Part of a small language model's weights.
Training: a variant of Adam for these matrices, 531M tokens, 8098 steps.
MLP neurons of a small language model. Each row is named by its layer, matrix (gate and up: input weights) and neuron, and shows model dimensions 32-223. Each number is 500 + 50 x the weight over its row's rms, rounded and kept within 0 to 999. Numbers have three digits each. A neuron's up and down rows have the sign that makes its largest values positive.
After each neuron's rows, "fires on" lists the tokens most often at its 100 highest values on Wikipedia text that the model never trained on. A number after a token or word is its count.

L7.gate364:489447515500523487504508456491565558540490540488601561615518464452517509545469466547593459420493594452513471576422496430527520524488472474537516503507432498546494478530541552542492513553431469484511478427497546487518534539550516499548520551576515572541458627576518496505565479545465429494515549381412404499566495539524611477479537490534565512488413509567519424379499504596522600505411473471480488539578419460479509610527433483419531515597567507522522342486579603528439506504514546556440481391503476516538413460526526614545499473397538441497440538482488491567527456505454529405
L7.up364:457520476571608515471497426421545532593477442419529540607560437587515553491476424503512482481539546537474491498477591505435507427515522514437449460559455491477569499482516435524584539485501419508480497503489515477543464507538473592515585468504474504480519427538559519454493420441480471431496532440455518598507529471502513501498489529601515568524522547464408444437588528464523583567569538547529647536524498504513532522497503497405481462481439616509561482508602459505344476522443546489438524513449519501480485531485492496535413515501448509445570446416533475526554520423494570500
fires on: " w" 37, ":" 15, "20" 9, " " 7, "−" 6, "id" 4

L7.gate587:488523497550529559411567436520522466438490579560540451436477487491445496509576516482487570533509568509565550477411567518427503541488447509578523486491540526480438457483539425536434513505491501526429503502502442533558523509501521513535467480545547455525577516463470469448487534552612482521530487371549462435466514437519405430640492488474476560577518473497503508538510461517468530509476474560471449479426548500511519481458506476483415508577507500572561478500537484536479589531546522503513465456562544453420465551565529464550438495563441549524551546531593507595423526435516481557
L7.up587:448508430552497470473492553583582601523542538443516453487427491495507435492415563443567431566491512373544500496521563452429495507532440511496505526480530503423623457498432555430463486530556447476444614550431543532406540554543498522505430585527513501473512558505513474510456523480537535551496506530501523581599498498472564466527488455481504565430446497465508593478551476430492597512397480532572605447483503458465586462521583479496486544453434535507597544568441512426471545503439469529516509496594432402560505626479490529446476441541420494512428524467529436486478511503475466499
fires on: " |" 32, ":" 19, " " 16, "_" 6

L7.gate485:534518440443547595466473519592568474489447570604573524458463504474496493533457444493561465583569480464501483569509519412499493508551521524559446599511563479408502489480536500583473519443516483470589375529546515448464456489593429505465470421498478439508577483508475506535461564477544407476543554492420570515456462483481407467453507524478491566488545518469582532528573570469425598434560467570520509536458497501469496466581521487468398498498446503516576417561479569470526484601495519555561504613426591424516485447444574486544468502553456513468348474487497431479573475471550553493
L7.up485:501493538458534355544539545589525511485433590544481519541493522492424445507454470521578533505481517584550470461486450487436563425444557484556542468495486460476435481511538440593563522475492526506489456540535548470597437482586484571539529516583466551621439509425423533607465596514440488458429510554431519541490457507450462575510525529507466404534579495510543538413422489585520489509553517577588416570558434464495506493430478506479405474481549382492462425500573424520467448540522499553528480528583565450488503424515504448452449451535412526512423434515505385463537442443560476468
fires on: " " 22, "–" 13, "20" 6, "r" 5, "im" 4

L5.gate572:577524444407518434503558520443421566430478573474471447587578545563515478480490474529427421532494460498499470500554450414471469427549523527513517570497538520538475458554443486500498481519507478529390498611564551503539461537562440538499515445570507516493506501498497479498513474443542573516475516544477544522565501570473564496502369490451556450505584447402523528561465529518450515452517446580463439479531473501572449458593554506472410502460473471532498381560453512523524525495518564481459561479585443518397499544528497453458522608518401613504528507562340448518489439561489434487
L5.up572:505529496458476378549422547525428575603429485552490503416514550536481494467470454430513432465559527441476480479523563605485482434570529443545458452581499581436421593511575509495441585457550411423510499481543469532581489541507556511563491527530533520626653622437515517610507429506545481441428433571519516546547447489528421471497549536390479449521464581481548538482577520521490554405397440424523554408605447509549500503564489526509515523498397491504537533488455499481459423529519511508527471472513491539423492459463546500529472462519521537488562498525460491492531397509401520520
fires on: " " 91

L5.gate629:469552592420485508523490535510551468467480587570618514513434549527493444516468535581552485516561392500474414522450479465458533476571446494456514508550521543576589541554487586435528501327524615491503426508551444506405505515560489502531537550520469528477484501488446524510438421549542433462399505485542515466472549498512524516488516411550518470489430573440499502470540440424430505487476439534500569489623530562496434448468505507579535620465459420527536474446518516486568468510635560495496534430589543495582428548452525522455548457512544538470552477432553529532482465538478501559
L5.up629:476470501461514506475443498500490466475546438551493480447507520517488557475544473493556501490575595550546510466529460657535404558543485584516473452461584518509466484572543410474556582528558517525491478490557471451500434552453525378416502429519583464473552475528445579656415410559539568470573535509500488436526438481582452546426401559441495397441489525487516443491567490448458518436456481552490535518506534474475627558500431469444547597528447495545447437474459494610517475496465525487522492519542478493554463509429461430508492549462445506562492439520525519538487467525462535473
fires on: " " 63, " |\n" 12, "20" 12, "\n" 9

L5.gate461:546476547466518393498526500421527536512493534459524504443372473503516520489468516543509459528524431500514503470545485521456508456492520488542464501513510511447459449555446397407479449511478474509565466549563448458481499458508470506474558394513511530542655500501459494597528438474523571530530478445512504532499544599508480513460500479531402459404519577456413435442531408510505570435518450550513600578463461372447492559472469531491569532466535414541544530434559477459599571468549459525532376582499462530416437396472563512578450464537633600452573515450521453500488550502387515495
L5.up461:481487495456531479527482515501483498595520514509557495409540520508462427518403548496547514434435470459520528461524504475536434362504455514545442455536560536479469445487566481586449476457448536473502484474383467524541413488483505529494524591490528511411427572450503494474476417509562493477535536450563542506373545590406463581524543484521477522521511481492405479507419521388576550515500539522469480586492490396408505459490463444420531563493479453574463424529520402469487461434535514510487396463454491493466462527518536457538408480547479532536526438415466444469562575469551558478
fires on: "20" 83, "om" 8

L3.gate144:493461389450515448492432467485417453490471524430496568531567487534503475594513498471502476445541589578472478634498472498569500441512478473483543627609534554459490470605462524471554464543513453582442503519543506383464559534453385573605609526565388481443547571534473556609567551483569550459449431491488436567561407503423446462471435417482513520491500509538526448599492472582512510473511506529401487581502539396466454521502492458501457514498366401568563498457442452496476514562496488507501473487486474474445499507504520452489504587541561432489486424466487473560507478479588563485
L3.up144:470470532451520469496489490525497536493498556447529553501444414593514506545495517582522556520519572464508494561532449518622577500458527512519497540583539568523493574533565444493494581497474588512470515557567498478552443556471408544565554532522510494421556489514494507565540520390434480474584470440473467578603477479407476429506506356548493496552494560483550463560490489483595496363473577661480448573391528447470483473473512430518522495514486429514519485425556413449577500418480454472504556506534530465448437503585502417439479453557447459552472462422471433442501482441521483551
fires on: "ec" 29, " " 26, "ep" 18, "í" 5

L3.gate341:510525447473462551517502530517541424534442499520417559501435403513533522545521643569504457528455542459417428567546494475450531476465504456519531517546485384514564471594371569543478537438491519494478504525478520484516412566448584463473500539607501507418383524440608441485520549547514484530437428532541536585487410492421543435506529465571498485551574418524554473532474485484561539413525518537440497567497450506458507533561393445547594584467472561516508444495537512539460484455514556474441494445573520467452500564524440558431579450508598474463518510523481482544484588532508468532
L3.up341:488439538511527514490432477545536497556527504432551538474474528578484485506461498515468455534510575577569442533529520516470578610585443497582548521473450498556586544584385580543626415444429497389466495469499589565454478493504517447469515429507504520504483497524457476526532511548529496498448523509508516491576502523536523551598515479472476588435560524510597561455485511577423600481532547515516425508563508554500513486506471412471569538505498495549506481496495499512467368506536585499499560369492589492479479484535526508568551473508466466565507533513547406522426455456524492571
fires on: ":" 15, " name" 14, "″N" 13, "°N" 12, "\n\n" 7, " for" 5

L3.gate237:515425463449550532567487565595551596482526535395456556519448453434570499570423504512474450454554581450539501526527458444542541542437509556546541504467474471508448465472555584604539532502458577520564504566589465481414464524484533509515393402550506497520456502512545494426623530499501470520510464463365542513544437556431576473528526471613492500430518504495410418424468444510493542568534408482425538507480509455474514470516473454496403470457528384565533434475585539556382517386500534509485540471479512463525465457514523501407471470510516522456487576402540536548561527476402566616
L3.up237:437497496476463517485496511508392595565554555459430495547487411493508426486547498498580600459549543580457548520430484469537541414495509570463506452520474543573424441476512582566497634594461506552457440509506452559521559463418492517486521564567496555380446500485564544519512521533546571464633482452420543426506516470464532482566470532492532501462548564519503514513493563455461477521539529455447474479413505400440459611543520485530476483462510459526408471469572591488476551487410470449536467451534477463411582423524450504480457483513434401516557426527515519471461501588460478536
fires on: " " 82, "2" 7, "4" 4

L3.gate240:599465567504451553498536362456434463467568543500523434466566381598476483512565584450551556526523449502556452476494591458476532520438580459467480550540558547536507443524517498567546436427494424457467560446457453571550575484482415551516542560474501463442464496457369414465525561539494505524387488463428517491503476484521518463486443502533529590518416497547471477456527448420490482490545453569498532395474484551428546538531590468510510522459455493479465417489522494465574589373491575534513469543575541472533572523416481491539466519543520524484458538508485486513423498487464543453
L3.up240:492544518542551523506441536427567494511445454486560434532421457529479451505455495474394413512453557522481609489513497493425506531551458553434469504396496556428391551466562554480499518479464550556519452523519500520450514478530548489421496490549582491523525495482524552380521479447506565476539560542576583382485554455452567474485588484416407529578448445463476512484498451562505510537495480462539406457448585490427509512494500446522515482537532553579581613457460421535425450597452431400560501516466517546552524446511494541580552490487487438602566576522572430426483455464499523647
fires on: " |" 97

L6.gate406:489453516457526430427469374498576394580492427521534544490420532447596475538455492504531484489459526470504541501547519542539514576510537473526420510585528471485457442532425551461539450399499383540487407512496445453429518422538503499418579393512459487489502570597585526551557511450486459421544450603518492501445607517488472566599427504478473457444554445496568509504491431511488426360459504424535477503441489448562433533537524456463580540615529460435501576451517515492521483526566566509494475604459598582458448502467541532574446458449546513563423536429540510481522528491497521525
L6.up406:461447485457548412473403456575499438538437558374444484482509562508514448455507392429524574440457528512503532426639475524508442545425452446544459441502482457506474528512506554505585507439528487505422546539446492412403420490556458583525511472539460599525557503501549544529548512538445476533479487495511460453453595554404469475441490498527463404532488502571512576474547468511536550526423463454484492540407422453423552431509569476547581524542527365497432432434453501449610540562489513553359542488501561500490535523503470508498567514448482589404411516489490455503524522518498493506
fires on: "20" 74

L7.gate44:496453537544464583519509555525600574467510511558510398483479512491430518520469506525461486377567500536547479496513474459465423596543435462499466526482524576356571498510414518482515515488464446500499403500398448464531563523580490510547488504543451510549463534409497529458496469588489538404494548511448429427499599529453467522528407446451540496474531427610445475410453493559493488506516477517507528538573618486480462491500489540495505580501400439450543416420475508483494526620552572481581450489435528459500483533514512551509523572486528486465467563512507420410499560463526527441
L7.up44:554571468615601487487526465464494560561544474489491535511470489555479436522548530558478488577508429564381524441496481481450477430457572486580492464583544509542551475438506428498430491458401570447526555466449593431582528599540573437501532539406521504502507512483593425533438534430490495562526435571551391451546495458389529493426559459509425520477530553522554513592544599505485505430530590447489493462361531545545525527538505492467480516466500514507486483589506486534438419379479532504513454575524462486476491548583425459426453568462534414495527487548512504491579563519491425490
fires on: "." 77, ".S" 10, ")." 5

L3.gate560:510491524532439462530540438527490510519567563585471447474541565491462419443526552420590551440479482450598514521559562486522600567470527455538494447458546492478540457530522409508501476475463472453380544402463504436494573418391442537552538551463464547457590541553392516427531476509464474517378518542425462538546474544564424470549478545531568490517509490460516507529492483510481494493453442499467550449525533515507449485510439468551465502400471422457454453524552445463625501470448561551507462533483492431498534546440536541567554552558497421422452472545413547579520554528510512468
L3.up560:498459579573528541415504477536505522487520476532430409453372479469529406520432513389498385546430503538521470490550499447448466528510563469489463529473512453494449354554484514376500400511514486524456547474453540487454476492438487544438441426548518472466543518520565501388561457493495545494380623554451575495543484451519441475548419586521542556537502403507486539539569461487457495463405456478519554443610588506473483483436466429526537588518442546495534367453431438533451497513439474549456444485457573437525536489535481484492504478506546499510503445508409480501526492515463513491
fires on: " |" 52, "-p" 14, "rop" 13, "-P" 8, " multip" 4, "P" 4

L5.gate228:485495470558532501563543492562483493410443465510487450439476498483485517554477662482489401533430486550566511446527426518523522425576506503537520531516528510444475546486481527579447541532535442522454564541472458508430444499493424482461499516630534556469406548606503489522533516481499444441413425535508608611462425431486417574551406637518417464459552567488569507522473478531555515471554463583507459448463509536443558507558426501561499416413540499524591508552544500522515422473457534513493434389495533479505419559479488531546442586485531547511449472469532488516455544471469500530
L5.up228:432463446517524512532444472466524513503456477477588427394565385587561484520429491442466374597457491545437438481516451566402507488533544422442513528467485549495546486539514469403470470498533454382547508462445522571567475516459436483481510511585512516492457498516541514511465565564522591581503584439596562577486534378478482566497484502523515586449463516478499543519491418464451530449471457547481507505518493503572627472506425445510480477533509498574546499564569513500438458493503477497411564446552452501484553469470487489497459429545467437503525556488540496595419452588496496494
fires on: " |" 91, ":" 8

L5.gate108:540521459409572502564509523448462555493579536529539580540522482491532425461536499540487554514570435501487514438537497465482551604566479544559526448536577420525411457532495519502468533437452516500514442529590511425419489469561429462500581452475603558469436563492456451544466537562518476509562488464494453564438554544561488527563463566425551518473502463410470483427483531524501597518545477421531525465464505430464450556458525491545436659487404449540557437446482516509565568446541539504430526475627435475465451530439478439372465494585543537528531471454516498623540482370453442539
L5.up108:482489473469463440487431468477504577596505445467567481452412481552536496578483499500475503518601441458484464423543436520512471434488501456518576509535600459550509470535421544503570382431462578496529553499490524399452469547450604477514497537563508537502437555469445486522494455540508528499503483577453442551558498494519422466551521515485565523498456546446533589478485499466451421545586354463445430420487473480478487469532508430558374587426428412556474465450409483532541473475460436442596473532502492506461528466463542507474448528561397576467548499478445447637388505482439581627
fires on: " " 100

L6.gate380:542382417435492565519464466474546559569514552520516554467508413504582557576548528496495555552515541611507513482419478559514591469548583473544468471544508467491419483574502421453529451520557474550497405539507533492474508488442494507513455486560500542409488473420472628520498495501474453506426523493457403446482433474407427549505574496528504490383519454528503511430524570525452498613534511531507569475563528577498549517478580557487472484538556423489519453440545401503494593465495516547500579470484543462565527450473575475541547561547557522578470480560421511452581494397577522575
L6.up380:530525426581640458470439575456530511545589597593507562480526477466469498516544491495455475498536480510532571537468336562581485539513559571519456592477481534495503540431455534483538478495547495458554539427470485534505501391495556368528549386485493499453533468485456569458494552419427554502497547536506474544477491503486472535484491438488430436587503512507582420462453497442418472468445551558527502549593529561446462506492455514517509448452495455632500512520411490449523424463507472435431437526526383544527415432519471507459491556528439444481516456475535565473543452521533508526
fires on: "ad" 39, "if" 21, "–" 6, " State" 5, "af" 4

L5.gate322:446549479492589533477541514504548423514555550448535532540538543493471528516481570511501575520480558492525550517420545494432485572535551547526471522519519509460551479542527484414378476515482579501478538446531499456518517485501403462512498478451510405578533561562594521485512474477485486549587542496485492418549482450511500580487479519419503569531484518426522509527487528433568636640458448443386488477542498429503457509578547465519457483537484532513546509522442519444499492543561563545511515443455509456531473534405475444432564459540544464540517528425453599438431476599486542452
L5.up322:497584508450540479431402504548553480453505554456547459595527541560462507395516531470504446420496521534400530478572444513605550483464428516503478496406533519389408578435428468525439410532496497524539497438501506516604530394444447414416583473526410429436513541491559444539476508596454526600547379548573553494455544593477503574594565493447487439526496538502485558460473476510514544532530477441474433513495546490479508536522512537525531499571462522512543583429516589507519479536503546529503461555535577571451585474495478547542476463497485505490500498360521476519462474474496598533
fires on: "inn" 13, "n" 13, "ann" 7, "ent" 7, "ers" 6, "ary" 5

L6.gate233:436445464505499466551483468454586467477568546575484431519551464466499494438575545581457463470502494457528510564512421436486501461599515452635407453389513503507506493515400503560506515501588546525430439535522464578441487531597445414601513509454474518609560510522369500496503412501570498445417475602524528431541497549473424436595493442455535500487495439529546499501441401466521535494466504552457527432543496486510505610502473464429498548580552440529494483483435590530533607538542573450523467517450490540600441554444454555550489547492455487511460508554579450468465506461390478468
L6.up233:535494388578531549492553496463552624446558409502480515469557455448470547525495540445540462473503421464532557510549467596475528495453457589506523532517455444548549517461545427510502486535538490512504523485459507406519502483552426622575528612449487563525448425509544528472539486461381531553508499450544416639507499609515406538568503404547485512562512461478432466497519462408416541471504424494465494607410469523477538478483483470498502592440479557492548505579519475563446433479452502446563566500523540394537445492482485554508424467508471516514560424429531487517521539559507437543
fires on: ".S" 19, "." 11, "b" 10, "pl" 5, " V" 4, "x" 4

L6.gate671:504565445528517510489493524469496469477511520511559430517494463575515484438530634432473438498561525464467528445501526647563378589566447471455492599433531494524518450562505656504384396421513469528538601600540394508460537434519459458497493506470418523439467503525513535521521492573441532565474498492455540439518575473455504455558482541532431536524465481434521563413618486529532443549433436463447503485510553420453557460453556503503560510536458476554486550531439521455523599510536553533605532580468476515535591566442591548489462425556465556475519449499467516566470433579457520549
L6.up671:506485522547536423481524531498487555425481529441470510468458502480425484545552483380471636501563539441473518520551426592422525508534427531507398480524510527489422529441567514460591515463591490472460462517506503529542466471518457416492508473465552468543515424460517529499584507486520517456555589509533484559487581543502516622528526496423530476556532481490509540523505450520493562420505538615478458580397498524516438479533480449479522504455425544563640496540605452584517501500519526544424515551530418551475536473481481499596467463477461462496404443513482418502534386460467530508
fires on: " |" 51, "@" 9, "ul" 7, " at" 5

L7.gate629:546491477477475514581416477532444533463425512545505491506468505558516545455472510595516504585489464466571412456484427461445520461516410448493507592490488466483424372502439498524446471460509434454479425606487481435512534539511537430490579429480519516464500528497523504569494382596520486434587416581515415393497426438489477531478477516517584559422552424479537507500441492553415525481434525501470483468519488483522510470392564562522532510470465393513558530466504512490496477516473521607427495551543504523540479554562583440427428456549355515551446497541537534493544450544528456610
L7.up629:438535419504568490519475465550463447482500457540465429510445491503396466501554575551497562542573602472497477411503486543461518570492440507532465486543457392435403456592498513528390559465463503352508535474450523553545458524460552522447500466468440494498625508528572524383487447551508576430502534476479363405508430488586506563477481494460514475491543475549529541583539506451412540491550420589512514498446545506523525563527615510516478529504407514577478526446457613524534513472524472468487473565485477475436561600530445508507532498521581484457511494429548558594508459570405490542
fires on: " " 30, " treat" 11, "act" 7, "ach" 6, "over" 5, "ad" 4

L3.gate23:505487439454469478437450429465547482459464588537505504464453468490574541539590446489510458465543577531443550538457471485478561588569499547516478506530499509545472527560578562506501509549477478445552405494472489465537433395475491524537622518535475419385451536495374506555494510487458397534426531501433569469492420562533590520451488420521540423511516486507516544591504441461485513525470443481407508515593512532480413492551512475453454478591580481480627446443477462418410442500520442466502488444549472490552530549525468479551565445565488418557545503537512449562367462496512529546
L3.up23:449467439516434506435493505540467534482506574534484439554436516508507487583593441466544463466438473606481513522514576519548504542508548446518494546538538542489537548473440518425375471613471496484523538532465603549448596512521517540455470382528373486524493482488484580459506445489393542501554581513462530552550476435576487488515581557547604474550623432485579467516510516428522457587486479489523506518481448517561468532410561399525522460523483542466514556548410424458439453510507505498465534558462464466562488447586479510464474564491453466558530523478490411521455511451496511422
fires on: "–" 17, "h" 15, "ia" 13, " of" 9, "ie" 7, "ad" 6

L3.gate503:482556614484475490402517617424553465558417549444497490545420472519467523542530547556628519563549470455492450511546478465419540502478463464460406505572478468523591515500466576614509525494443502418547406553522417524420510492442445553471487569539586539572571580469539501449552507590512495546519458518485554409538524549446553499631578586483467466499453529526470544463529546469489520471473395455410470499516547527401502420523579559497607573534520557600455419484482467493477527442480478504469395441593489525479499507510540613604426501519512497494481541512552495594510457554517538557
L3.up503:502539572514446522532563512397614512637487572483525522434477463561485519492459492467574598479559470488404500542461540445506457524562481475481496502461435489582460509545483477515610536459492500632535506479494516552414527463506548540523479495503622479520503483414461499566508551532501497472449558505459494543515530515515561536470552519611526535531409513530459519397427542500533579514566553522405601484578481534438513551541542494424535518515497557453443456467575474502397492537506460479404528441525555501448497495542477528493508451483450470519497515482508497478510367516566491598
fires on: " to" 33, "\n" 13, " for" 10, ":" 8, " of" 5, " from" 4

L7.gate566:554608480535467450495589469539524562423482509529500445503502555487530571603588472513457513521424493488473469483467527479516527518499572377573490543526569501479574452450562510470463501490473545496515519479561497405526623511439489474462528504563570522377589542552478489439480478449494392416512527513452437414522537491508474490485547534534568499438536540419488542476542434483540540532457514537497481482461493464500524506561533571436463495615523521589555512571531436555591542454557597553479450537551441416430550467541492557397427495529549585573453434536562606525537495541478535480
L7.up566:521491581544585507544530489611467492450546471466516469623515548494513489488477589497524506545550507569493497492534473514486561432553541419517524480426542514572511444455424541562543473438505405457439528564451562479492513567389508483449516540598509447426471538514502463512477511455535399516481406524481483497558359461488532468468469523528550504495597490535435432491547523549394510591428457518497513522524522497530555482457488412391485414477536465515441460557547394468507491490492551523585463540467380521528484497600478529460470525571452446543478518505405517505480532457492529466
fires on: " |" 63, " of" 11, "istics" 5, "l" 4, " " 4

L6.gate198:467502402498480487557483540474427491552579498472579560507352529446561514501460560496433465568517651476549426466494473531533488544528540526404544582528458498504489523413568539523527531506444527402556478470574470511475428542505599399500448478492476412515456541460461596456469471535580571546403489470483462475459539519496472505596554492532568530538555495511596538510553472432563486465495439501515516484497465464483570430505480470510443547522502513486529467456480489423532486484420536457621460455454489475509518377517423579578505444610522446392509445451504458493478424480472528554
L6.up198:570527495476598553459552410487464468554549480584572600582467386450552407527522439508455572600587447473435488496528555452547597442514481541465439482528536454445467518491454430617536520533442537499500596503434516517466514473531432557447496426433526580440527513407458530526426469511532542480571477448470496547474514504405518533495502481459501555483509481405458494540469455456429601596581460473497483468524437395460558526497573507465475533544415356532503545569594511532517507458498561461500508540509423457431532478524513506517500464482419490552445486503455499538541481457428476538
fires on: " " 65, "in" 5, "on" 4

L3.gate636:522556498510520369487491472568443541437554502529567494521503461467538440441501498509470585563444531544575501537417506463464418499570514457525492540592545441591456526510515506471525399451526525499591456454496495503540458525471528499495506449448441476496464468494506495485571523522580620494594497477532397538517530433461454411479538564457433545449544427540465525476490537471428571532579455435552562463469582604467478507561482613476535548565491455468591363431460503462587527522568551589483408557517527474501450404489530504498515529419503540422387547473537506605509499467517501536
L3.up636:466490532566458463470536438574427455468515501481557538514408491456601503425505435455540537475457520521490449516416503463435500458539521442547386527517551448519448592451446520501499531547565582404546516453390500543503505535520472502528514521562467516582482502546477455543488460445429557501593534543456400508497504474438441458574577576485522541474486494556502529451471520429494486503528561497566542549483559602485551496595602551498604524426437455426489462491530565512577504590586459549432486485564513520502413457539476560489552534387446556429436486484492515517607483430552460528
fires on: " inter" 38, " show" 10, " Grand" 9, "air" 8, " Inter" 7, " mean" 6

L7.gate512:515412489418485410525539409434500496487513508472554481446422536514533495541596471558529551477497448587571545592551558491526548437585532518513516484415460512485556507491439446549547466456509426535556492447417481519442542510484387438487443450432484530556588512569488458484553421494408462444460502547517496504442491480491526531540496521544520517492556520513496423484550513523484405588503563538549432418541433506590465422501545535500516540475468445515539467486474498570517444498410479600423519584429487504450440536495514439486493450488425591433424545523548569512566533542480532481
L7.up512:603511524479541423525482488555555567555624602566561509488520468614452504525568508461500522460477477489501466511434517499509587514521514509457461520527473502437519492438494462488441457457557467532518520495493551533490505493489540460555428428507540497417534549406491616434589532499497574518609529575555506410487500543544407433603493514528377565454529415553412538481564476498430513484485505568507468508457614501499502541539503473510457358501519494490507476432529514412600617493402525509430574538505571609476388494518482488520544607463556541528614489530615507502524440550427489483
fires on: " F" 46, "F" 13, "af" 11, "if" 8, "f" 6, "od" 4

L5.gate614:495526566505531530484542581506508546523477567425533445489485421406413505454483516378504451495464470534450517484562540476516451541570464526509511566429515519507493511498531487489537422474507520526553458531536463480440516554436496458493523505555524435527413542396441451519570559517454569523412550514475516473554508428456538481502555488541450546517508576444536472474575424579413552494505418465367557516483548505408486472411467493465463443499438487504518549411528546457527440496544531525589524455586444513526458403340538509495464452477488419428440539405420465552557484477463609460
L5.up614:454519510563538567463580498477478430427474535437548468490469463432452517534422516506438488555466553574504551427612548480450462473511547481470446437394572564466515506649425471463605448555482478464491532465496483541561521485500512467547562539522519580429457477519532422512554539467565423525425496439432479453475501473479573503479471550511551583556407472461424580463496429556446481538521486523517495483523608496499541502483506533521483566505487489548558493516449430529553501617502484490436508481497432448514547472497549488504520471486498438501423621505454506558484484490503421587
fires on: " |" 45, "," 13, "17" 4, " of" 4, "11" 4, " " 4

L5.gate647:569521493517528621523587498539550548540583482457439517455558426546478513476517568505565506592493508540473432549475446501521566439559564438549508537453550510471421501386535462588497584342490478551505570536533549469411552558488514514429405552584495525562575508547631540387502526504477435455502420499551565422523473526466485612518539497497554430465542525568472475430524491451493497585511412426429438447486548468521498491525525480526462538510474548491494512441541515513491554479475464502450450512488494528538505533466515451504544546474514589488494441497464552458549537463528539434
L5.up647:426415476526559565527505562441449574516517472385458442424474445506595489497512561462566485495499541502435479529497526510541525398409535520421486499419464589523528484535447575440545480471543487498424420477561520527498496512579596557482429538513496543478416465525481584477507405462460583477492548426517595479505575454467487466426425456494494554397521550493497510496486576505534480446494430492418488475564617542525525475518500456568450478470506479540514559567468469453587558605583529536535504467433424563561465464467447530529449453494523465486482525468499496514468568495524401541
fires on: "1" 38, "3" 14, "2" 11, "4" 6, "cl" 6, "ond" 4

L7.gate254:470445485314571446485489487459420495522597571532495508502450493489599431481492558495519466561497443483499426470502518516530596528504565479524509516496470410498478436607499571486495547451416466513466514573476461373442428567496447489526469514456433522489532531479439520563526424554556412498501572468499508511521455592543499478470492485494534600494514548415554401621460504575487543429507448550469470396545461447602517475505573513485498565446493508469558504486443559542529464542579599465472541414607469504476492510542527455473461531565449588546505520398520477550513475457424520539
L7.up254:550463493379455482447401482515430603492472495554476491619527426480441505597486566490406485430437469483487449448586538573590487558574545545487598464583464567519373500537462472414468617434431510474511542569493520543468429516483486507506530517483457576501444543528436529499416507485564511473588492493600478516439494509440434573514417424450485528498496486456527545543501507438517440529451486565513435469521533435530490534570479460486514627513485468469444575493474434544522499507463452489565554513496458435375460568531429463483473537576502557506542478531384574634497551468451463516
fires on: " " 100

L3.gate674:578503541413446431475457579535483536546494492465531474554505561435596524595561508469499531486462517606574434525424492528518526427498510403580509461399554449490425484497447490454636412452476419573512509508541410535498516417568511555452524491476425520559565560559483562537518437492524476460495474451488536451523564511491491563440564485473406560435521502485496502481403421585441485549475479454483459464455546489405436506501425475514467561589429490502443554488515529512519467567447452561510440498506574576491548508584560461468425522543458529434419549478550491448452579410501549453
L3.up674:557505490441489504441413439530485455514537463465543469477430394437502394444386496505542467466506496505504513470534480483525604574375528461540418444512478457489469523470522523550514544474525591585438512511535503490467535492567443404452551475531606530538479460550555469456498547510603495533519428430426412497520486561478453528481504537502427391499600468421553469466542405604490560525523478445528538419496547476531432547485481473467472478462442489523568398520447515493533455488471469473450435590470575482601528532531476501406503539570602530441526487488475469506538502526466521456
fires on: "anc" 28, "20" 24, "ic" 8, " recogn" 7, " since" 5

L7.gate95:443471552508464570505538532545464454457417484469519548519523506511502486448533463569467448515456564473506526494462382470413565558477484580469500597510427476476456534488492491508475523555466498485485465488463527402402589432510503432465371512542395575504534574592541462515488536486551500567547535473444447523444522475504404531559570474521542558523476519445450428563420467515409461535508529416490501477531507498434536471536505543565558519474481454512537478417533609496565542476502446483432494524522431538496388460528600529565477480559522433335452446482486521517424509502537622591
L7.up95:458521496444461515627568548526538500497506525474462470524462473512459501501387476479552549500524549578540578498569560513549572484451602528459590481511569560470502543442482466572496614588477569578456556553565484549425591502495569476488539552464498537483496528587522564503503600512502520533494498399485459518499538491428519522549513527497471484532439540513448525419516489471459464389533521466366574436561481496483501571590456449595458554480509450447454496432483582478523515436433577417489526568467600407477510487531550517516482494579503459488430482464493554409555468543474579556
fires on: "." 39, "o" 10, " " 8, "lo" 4, " Rec" 4, "to" 4

L5.gate608:456505376491508589501542529490521446498408447486561440519417442537529484585502514483570403480465502478563477517484565458443563533512502479460571457453495541548529575464538528559419513387466476501491439570521561514417432446524524484447583561531543442477485546461458527516518595575463439481480552464496465509514484532497546421514433549440371554418444473518469459580436474475616603459472534358455475453583471544500462548486453521499525577473519499479455588469493461552509510444463536484551482431544607460446470481475541508597506498493531492521454531578400405411377513529502552551
L5.up608:509416576567485474454497501452508552430533449456563451487498464516529483486496580453462442536434551430545387543452573457491556491544510479474480524463566521500469545547434594552575497533435564535492430537535472497478458403593434521539542559522603498503526540491483484547449514625511487461559514557596487451506457441585463460482475562486460523475510491474505563435546541565507556589481413481550461570461653535487549516481528505515526485450549469443479401460579524398582447667541454532592478515465479509549475495533538531590557532536496514574538521523578426460499517447548467539
fires on: " |" 78, " as" 11, " ;" 8